MLP neurons of a small language model. Each row is named by its layer, matrix (gate and up: input weights; down: output weights) and neuron, and shows model dimensions 325-420. Each number is 128 + 32 x the weight over its row's rms, rounded and kept within 0 to 255. Numbers have three digits each. A neuron's up and down rows have the sign that makes its largest values positive.
A block is one neuron, or neurons of one layer that tend to fire together. After each block is what it responds to, as a language model described it from the Wikipedia text at the highest values.

L4.gate343:146128099116088169200096170115100183100161133127165088136126129157124134176076117045158109108115136126112124139169109128122127121135149190159135099126158087144146099130152156081179096148114128110087126080150082162152120090125115131170166105131056062112093117127133107125151204163060119193
L4.up343:097107139099098093116209122104108091102101113063146070125128151149134078135101076119110159153179154134162166144193156130074137056095164141107113098135161110102121139151109137154120119097160088161176134133065120133151103152183153094138148121114176197123162091095184142116130139126176100100
L4.down343:155100106123123162133094109141121089104122117206120140115131132181151170170119118079124082129101100118157093168129117095156190113096124064183148162058171137165105159131135148160110112145182097105116110148151128084079145179100164091117153080173135164093080154180100120149146163114162130132
L4.gate547:083123130122095184138145147152119154088149105055126077195116151200105139154132142115136191143072131098185114139134097156172105139146101133138095143127179131159113090133173144129093140154119097130122078135097173112155162083145117186182167085105122112205104109163118145129124099095154083144
L4.up547:170156159108115118089147121080083109114138130131101149136066141146060125071136130165120154145129128127196135146138124149126164085161122125160136141123185187136109142170087097158095121176074085162108082067095184181135118058196174105084140097138101066161096172175134142133126134177145153099
L4.down547:156118194153142099167089101089132139130148133168063132157115159124138142083116115149119083174125081153091132080194152167099093170061106124133095075142086178104157095096157120156173115098179133144157179177123141154204078110076124185131187138085116105077135106152138177161159119047102184105
L4.gate719:155140044113154073141148135089168133144138098136190129161129159136131124138130126138117145088152132105126143135098103181137140215155116157120145151096119137107117080081126131129171134181190166145148132085150154142116162095110133139173011155126108134149056129065094122140152107109180148123
L4.up719:128148109161066084115106126091181090116125138109055170144143144153128134105079031122090135097142067176135186182207084124108080093119085156104170109188115114159111122128159092116087148087119145127084142117128109105119177185130146108184142126068119130132150146147134091135148110116131092089
L4.down719:131113146155128123194030162099162118120124178055146138157170145137144118182103138101124107110089133087118126102097113110139129154124119130123123140135120165123122128112150148131168141110135132145138093161139125108180120112116141171111138094164146122145150119104086139125103114062164135111
L4.gate896:125142153116130060206104132118113134112133132099122130155135207105078113123179144138150125124106141141117150168111145108148137111154149059129107111102139138142097069121134083134163104112104078152125162124178160138106141102134101110211091109085063202127093137140108189157059068124133122080
L4.up896:148195145124070145111136153150103097102139131113150205139086202127076081156088168145135164116109109074114150146213168115109071094116099142100151103122100102082099114118111116111100078153127095107131167132097162039154121156096114165170089124168044080137141134115131086126192112141145159108
L4.down896:131067127161127119116158048093191140126149127125144175162128078191139094117146158092119129110107047127182139105158175091121178122120101162100095130149099138149122130122096163159112161205153124147178076111103121071169098117085157109099107156092157127119064141070086138088154147161094171089
Responds to: Word after a name

L6.gate56:186132143044206123133103171114122137111090121094171115176156093066123120070089069144064129163135112171166097111134124162091087194129118177117094131214080146138119076080161094100133095127086146155116105105107125150099118090146156071145095131184105139161153100123150118075145192160108139111
L6.up56:153155137137150102105120146158156123133118175083122160131177083116148141148038103062131149130064129165145150150155124174106082172200125119101167105229121174156128121055137091122116127089136089122104119091171166151151107139154110167075190138052109112153186116132182170116164124075089149102
L6.down56:100136129066140173096128073120143107168149177188101121126179038083106126116088077131152128136118088140178141135137087118121093175072121111101143084148141175125124131158124094174154073152110154114112178151121129146203044119167152110124182121129121159157110165124167173141143070183105099095
L6.gate358:093091143086111125142113152139083092190140124148119077121110131145106155129090107145122121106180096073074105126092120174145120125131146160198126090110160172188128081111089106128185141119098163132145089121170160194074123157067124100102147162163126160116137095134127116138114130073152094142
L6.up358:123117148023155089139167179160121176112091122081143130151160119146135079139107143096188111163153130141153169116150131169176158186166201069197097109144100159178157145158112088140081117111107123112162212121126129169129152184101154139112168165134150141123081108183105110083101124133154152151
L6.down358:140121152055119098093132165089141189134145106098174078150133105071100121082120127099146102115087107108091115107172130199187140175134173096171121138161085158121106150149107129119122120127129133117097173137165143151073136155157113094085166141069152149141091118110129132095157120142190142143
L6.gate927:155185093194141124136044123127076164087082164077076109106126159135102131072108153144122083077102168098164093134135157153105076077120083127180130176133105146137124136107124086116156110179131107131092112082095132133156156104159137127167160116131114132171134141121167082089169175129076186164
L6.up927:122162143145162096137201166097059123138125058145127067154064127130136088146153123105098071103112169110080121078081089132112157159115157150127088086156103149146115096161122144082162114108079119109107136146115108151084142139111137163165151108071165129074137166182129099140140072155200067154
L6.down927:149165114138155166168127206108111115116113078150105152192227090081134131093157134151090163135155093153126153205116145200154180155094220179179171127119103077133140146130112136143122120085116144082151116156087066134134229130088184133097113165091130140089117159156116086110127112125130137145
L6.gate1363:094050132091125159119101115087113138131191074107111186178110146123055148152102125111129083148080080054174147201152152196081127082106055084121102097124149150184107111101145046181160081107154129087103097136168126208122125181101105146131171126146136123088143133138108047148114134140112109126
L6.up1363:106134110156122123127152084116125114140116109130151156121177153134083153125132208135174108186082084152096161117210172157132180138119183199114175123089125196163104094193121063174117146061160132158132138135182171094158178164127163140151104131092117153096097138090166064114147168123131153116
L6.down1363:145161081162152091121144138099181163151152198148118156111178159114098116063132116153167094221131037111096106099128128120142174062128158136165077136076111149148084136173137146154129135105133176144152133132144064113138154173167097101096106132154121108163075100154142143120130123096128096113
Responds to: Identifier number separators

L3.gate1081:177145110122171107185083110120107146159196109129176106195125106140166155134108107117143162160150072124126106140149127176198098112140099151112125167128117124143131102121131135149105128126113101136162151141101108131144118098127152180145085159169103153091122148091171144096114157157143157125
L3.up1081:184145134204194140169035125097117130140096158128127073059179170078157157192112158113132135130147098140104121138135191187144122128143158113099135098148099086099099097100098075115091077196077083161145063195102114097149105113073133183093095134120135133160142195096127121060101135213145116153
L3.down1081:129142070124188094111110122101156179120152107167185121106092170097130069101137142154101087141140157111132119155164109120158100208128120105099102115145169134086109149106156094100069146082101104107076177142093087094145102098133175104125136159148127180087065110154130153152188142133122138095
Responds to: Paragraph and sentence ends

L4.gate246:127140153128136114137112127099155153148111105132140115113119117126124118095107106159094133106151130093155111162124109143146165150176169125097135138066143172086058155114144128121084142119096142128112069111167120124071124157116147093172148171107118121110207189166138137091100142130166141106
L4.up246:127170147095125150160113164135102068158171114168136168147130167119093166139065169114162223137109129163127096121219108144121113174165121117099137087121126172136161136123151116100152141136128177193127047145142148125140156126123128125074193130149137093120060152087114133151152117146119121140
L4.down246:142157163091120121126098105125141098146079105167130120164096091074096091185124069127120173120149126128098130151142126192150143165104133151184080134090161106126166126118103154086139126150082129135107096171148128128175112067113197072081136140156126110151068147099095152143123086156110161152
L4.gate568:131125099165121113077101088130048126167159143170124136137163110164102110091111159128120134157130130083094145102150150126181118143154170039113105158123121134130122123153118090121094105090176177128142105100125098113127125141139135122147080147202080114142112168164045128142130110189139163146
L4.up568:106147134160162128104126108160059163153117154144126094195093111210111064051165124125129119097080150141120133156177087142169057135170097099150107128131119129069093146200132144078117101112202131117144154100126117125137103123107117127114111120179110125142133172133096095127158144185106172159
L4.down568:105116118119116092125149175128134209093124124123149101099134093173151131077155160138134095132131136188114124184118136096125105159083134141110124182131136167168053132123128115098124108123163086126142105133147156177120116133129134120162154140152092118150120107116162112127129130097229166119
L4.gate1060:091136135145160111120093178145166152054108164168147139087102152157129129149129070085106118140109101126135103094129132110183153102115082175182054119208168135102161167143151102095134141109193109145128146146175119126117112169138135173106149174124034105110117124120123132135122109182142149157
L4.up1060:144180144132148198176070109134103098186099135138090184110112159118145101130157118153151169102115067102122141131085129087131095144116084109121084125106099177123159149121123115091107132142083130142134110104117146168128185182161165114145141186119103126163110112110147117147140153136154119205
L4.down1060:167105095117101112146227138059083075172121115141112142152096107179165070169124093146145157165149120119109130182171129121132101150097095085011108125114117160087126131107103131118160157129158117146132112122153134189115133129138106065112054205165138094119125181196126083148082181151125119152
L4.gate1185:104151047125169080110132101131116144126156112121178178125162110099115142138167112077094142122087064095104115046120145072128134134119117114122102141127135150136182132113148169103178124108112156086141117151182138150143127166177084149161113169167121160146130076087204137093128139138057121154
L4.up1185:100148171128114129128121156110070154104104135114134137136120123172133077111115184145146136199126079080193154179136146182152110072113098103173130139187140115145167169098162119162222141111080172142107163126146094115202152117089089109137129147148129127097089121116101122157081112094100121115
L4.down1185:165083094183073126174073126096125105184149121103126114106200165124136123047130160097118167128132121129108173157142104128161142073145145141173123153122166140076099158083091162125172161145078146124086113140124162107199100141167092113149142163075191188135117050107120129119133173144128088161
Responds to: Hyphens in number compounds

L6.gate210:061170116129134165104070131132123174164046109175097140175142097152119102124143116083094109126151135109126147109133100162110104119159132156077167190112108124094131148127120165087123141119120094148134104155095114156078153141141107150139110158111148139107046098120122139207106151172174109181
L6.up210:097143091145047116080117137124172172139131160162088178102162062159104145156086117147117029098145155150160115161098145119094095145097117131124138130118120128171134125139158118131117100150106171086154110109093061177098102139159124071102095118112148143169083180095162138141095108122151139112
L6.down210:146124142151139098100105122143149145156142116140113133110161094099102175144145104134102089097159120129145111164096120090095120163082082139147143126158112107170092141110119132148155137130081149169107121130110131141129120140140169144112087132154145102117160053091140153132141118116150063191
L6.gate302:110111160102117105161149117093073125146131106089127188138122069141148123072187127115131165159138155141125138116162098120176151152117094104171141140169121077084150134162156083126116134122144134135113199138139113106118152093164055069137167072042132165059145091152122119130131120116163125095
L6.up302:169167111105129175129155079201075086104115173136122108153115067121140133160128135149117157099119159098122068095091161178109149160175102110131078085051135092072093112121155100161099052063055111130083184091134132086183144087099118132113100142098148068137154135149092117145104103115173112092
L6.down302:100099080174134174138162114173114164105097102135165167123194131119111137147108121205119176073086181127052143145173107137112112127112200102084143118108085134170115089087142139094161112108114134172118101117095085198103160093142170109135120128060135097151083105144207131082157103103141118066
L6.gate482:106145056076151167152129125089117169082142178110153131110180152110097115141146121156152095064104135164170155162096157168101156179142170132163105101150195162166078155139184137108139129151147100146115142164113154181140119160140044097151122170090153146101155163120151067132105154101104063097
L6.up482:086149173199103154159114110163204116176135111176156126119110113198070132112167052083107143133141097122100162095155075133131128140117108172156121117126171139135091135162106109118140197133148124094141172104177112139077167137120092160143202117186121108147124184132125070122167159091158112152
L6.down482:114144089114080109137162134155129154123133072180117168132137163169108164161130137116107104115120129130188123194145147126091142120148142140145120091127129113110108167169186185153092117145076112159180096091099098145067134126161136131144126062137169146134121106136089097172178113126144097139
L6.gate1061:154167121096106109165118149106104180147120099086136097177152125093072159139137129048124140091114099132112135142080201081109121149080152145168122169124148130207065132140161161054156150092115121111149108108126073104077203118115088163148115155114072150126123175088149142152098122168095130157
L6.up1061:181149120138185103109110139059072150121163129127094127154088138145120141118153106059110142105173098178075105111130074123125102049124113100120044071128150147120152164125144122105157090121165179198122083165130111132154138089073062181159183135169092130177130158123164116165105169177170126127
L6.down1061:090061133172134147158145148082172161094139147145123129131194097124125079123159086141173118155103213135180099129118140076125134126087144131128102122101122126145113194109123129131093114179120105094170158128126190125178170112156221092168116132114153112084084178125141092112112153144125159164
Responds to: Affiliation preposition after names

L4.gate835:144095162158143164131127138129138190142144155107151169151207123150108165102145102070135110086161099080106152139133094150123088130114082109118107147146096152137154078090144176180168119119088109104084092117099125098114192049142094137123124130136098127093169114127155158177132113032058189159
L4.up835:047146157148124094193133107148137194104121121134107068153164127120099093128086133099111141091150125143139106135142170198128080155095120077129110110137105168095134152107131142140173165138104147108135112127109149182102113104108071113073105152151138196135200141112127090161106158073151154161
L4.down835:172118161076135156165221172132123112075124174124137180107167122175095109163179131131125123084093077111122110107170104125107145071164112069101140043099148089132186131149148135125157181116087223109163181141103114140095114107133081187080180142110147110109082141107098118152078136075185184171
L4.gate1371:120121152151126159158108180074155108132147088116149109129164093138114125117122071108075143121130114156111117158151128190096134101090134116117104116122108078074155106090109119103104160127106136141107108115100085137130140126206114132134135086102125170143133181143133094150097175143118140090
L4.up1371:120119126173106159179150181128098191118134118135103151195133157083152136093142045122070121097145110180180167154089085115125137144131138092108075123123095153098136124161166094131083164114108154136109115049172117112117128155185079147166149100111164139159218157113137103145169135131128147151
L4.down1371:122104200116087146110082141138126151105091116115100052160190126083106134160139067149151165106126149119089173143143112174149120071127105113132103092138090119084145119114144152175128133151129128180126174093192123197173126136154119094161132097075118138143102132157097099144156106151129156058
L4.gate1435:093119139135139134133138112065127171181154157142162115137180144149082140087063160153129195120117072165148153141072109186105079134077151204111124114073138074135117100150149110141139178099146105094143138094136103026149103142104124059175105136141070142147122143067145110112101102145059148102
L4.up1435:045135120136096088123161143121128132145140139109127120158163139143142163069145193162152125138064082203153155182102076169086132106163149133156117142095114107159158142170127106077077132142099066162159124124053043127115098144071127140063058181154096106205152174092084068142139112172085143130
L4.down1435:123128085141091136107173154182087171093122151117066131116095133118193159144135112107150128057174170120173180081106155151132131190116172155137137071155176108105164120174148121093141095129089171183128100165108077170156156142146144098116197109144065114124133143116155111071096102150114118123
L4.gate1444:137142114143126122139105158123144160103193112095130141146147091149091106107133097165153134097157137164184133114160170181063163184157120117112087130173148062080086049112165081127107099129159135168090119073122130103110135119052111113102108165133077098086153124114163101117164127155089130076
L4.up1444:144153163149135087138129168117101165184145153117085095145173131150120130124134151146131081080178120133163125099134110163108148155158120171142163147108161092095126108143134062145153113097160135128147119097170125111129182173127147102181106094145111158071136161167178127080148170138113115128
L4.down1444:152117138079159100138122135103114181084086161118098143114166098201124122129105112099171127092208123121159142128193102185129113116122187118133166099149093141098168106112121114098121128139132088096134113132177129128151137151123123162121129132141091131080141154147165103115073163134089088132
Responds to: Before dates and events

L3.gate1216:146114084122136074129133184123133140097145189221134128126118115129171160092120107081118067116107133106105170165152053112155099122141165119108147087145116108097115144130155151121094082130118090170134050132107130158078083104164104160074156110083135171162088147131098175149106146089114079131
L3.up1216:143115147173080177123140099075114148070170151150129162151185138157098157099117171165177124163138178142140163159119102137118145151203108114127087105145131103160064123179116064149160057118195104192125126103088127096128126174163142095166046123156112155195125162142111138120085157123160077152
L3.down1216:078165149203128120153182149123124048067198134145219111168115088148152099165156151145131082159081118132125156165099098115080097169114186083127118114169089146076138122085106133150093104104164127198144085154153136098149107089103188138164167071100134145100114115144100122135143150152112164132
Responds to: Time-period span modifiers

L4.gate742:139189213144083091082187155150118126122102113074140141142119085150158158041101173059049109145139101114126058129170140115173125133157140147105100097166147114136115129168146142125085209123132132161158160118186059122085178093131116159109086126139159133091152148138146104124143126201074132169
L4.up742:152119152180126126071104116175146109129189066164089119144130154175145200107141131084130172153139133132125106121189092132143112101129114130161095153133178148153099136134118164140120197062108162139039149071148136144099190092134135165194135143133185144073147141090108137123101142125149143143
L4.down742:155138120082098059121139130134144144084141119122106132107147062113161110123135088104140124120189104131155170149078125156067065111169137134141127097155095141139123158107094198110150125181156142130170157097143090130140092126160159140157107129189113130123106172159079152145184148083109114112
L4.gate922:187104115146153151152129123084133152160159162115141175203154064070079126101113109197149141133143136064160142103133138092177181071100141136159134133190101165132166175103161137076117109190184070100120182128121122077105130093173095176122165150136139153076112117114126139075045162123152099140
L4.up922:109086129141134071157192142122114113177148141173096073137186122179142133119140171147117150119144126085108083135135112152103137088151164078126170062166099128144096150119123181176145156145177119127079114119128146129082132143170155114142132121127063130123189127091125080118108158099206109164
L4.down922:135139182136148140114113157124167131118125085168105228159161161140147117133163092112121095063089110100149174131061163161114123093096121144132095161174081149122093086098181127084111134151136067174107109170145086091108157083138118165101181088159148127130101169134103085103097149149136123078
L4.gate1204:184158103062154169132101169144137110111122077145142112137139134114186147125175133160162157139129136109066139157110128177139164124090121165124144159101177111087144160104099151131151149150120076109070134102129127144105182147143143065117090116088122100123158169095153117121130106101125175119
L4.up1204:112138149105136138061111157161105137112087108061089151083126133106104147148150120100227172103076105154093096178155065154120113150127123139140141165134167147127076147089128087047133124095105219188093158084106129131161144105126170182111074153137114135077189173132089170107083137145109156089
L4.down1204:127164142133143157131174051150105148163072171089125150136150139103108098164148107059192136166131173074163168130159067111155137148140128128140128089106138175145125115111149100110123101139113119163132063139098144076088170114098084134119107084158146143064134180136105122160125126135122156093
L4.gate1481:100093113118095120099152118159132173127073128131102067129124151158121083135145142164087206082119138106102117111176072206144153159138136154135154159135142158144090120123125198146177181130139148095128134124158140116118186114163116147155131090196218124118160118131082044145067063181114136134
L4.up1481:170175147165137073171114179074151144113063145080155109053130144134105130112132118121110140091086099083180154147131109118121132157124115126149176070154187129111133199103137106123098158156076075093169131107073087160122106178176146117135139131160138160193146134132154139128133070114125109103
L4.down1481:146140135204185110102121166131083127160132049085183097098142139216130112128156121109099113196157160092137111157137181116095111141124142134122211102126090113117090082197173106157131111147093090127136086136124092132111055051113152185115139098103106167135141105119174142176218096027131176098
Responds to: Blank line paragraph breaks

L3.gate420:154044083125180083122129106090096114159114150104180137087140170158105147146144136095129090136118146182105105124176156148173131084139098126118130079149083180108138164122167128112147132115151108126189114132163077115204148183189080171154148115123122144114134086152159088079139199178148156136
L3.up420:123082086171168122154113135115109184129141163054137121164149124103131138137137156103103134179106095173101089142118159144116166109153084153157104073077128146084138091095185153147186104089116109113167106131144145106174134150131122160154131144134119104088115128138123089132062110205164133136
L3.down420:118109060108139108169136133150094128136133139125169085140185141133099132111198147136129102136166082171185134150111151098118171146088085146086156054095116178140144114129156147113207096172120083091110210150087116126156134168092040148125168154118099185160126126125117102057133156158137173159
Responds to: Time-unit nouns after numbers

L3.gate1156:075137147085176163122131126072102152119094190118097156175143147147154133168116116109126134058108160152190109171168097089075160132124095118182105082119145148191119186113137097157143125126088133147099161100161140128170113124121174134141144121143088136079119138092156128074080120111154107158
L3.up1156:175169127139145152165175083144116140070129192076089160159139080209155122099064106118145074117120108090132105163138128165203112145148138055126182119114151113121131174106198157106182152107137143108107147100147139177127130102136164096157117144119110155074144132092141112132189132147150121111
L3.down1156:152140077110152127160182172122168211096162142136136130164135143162048084131120147145121091173090164112083100126194138205164153099100106122145196161129195133121107176140081089119165129090146105150136141159088128155161152122081121106155125093119102166144109084129126114092152110060184137074
Responds to: Right after person names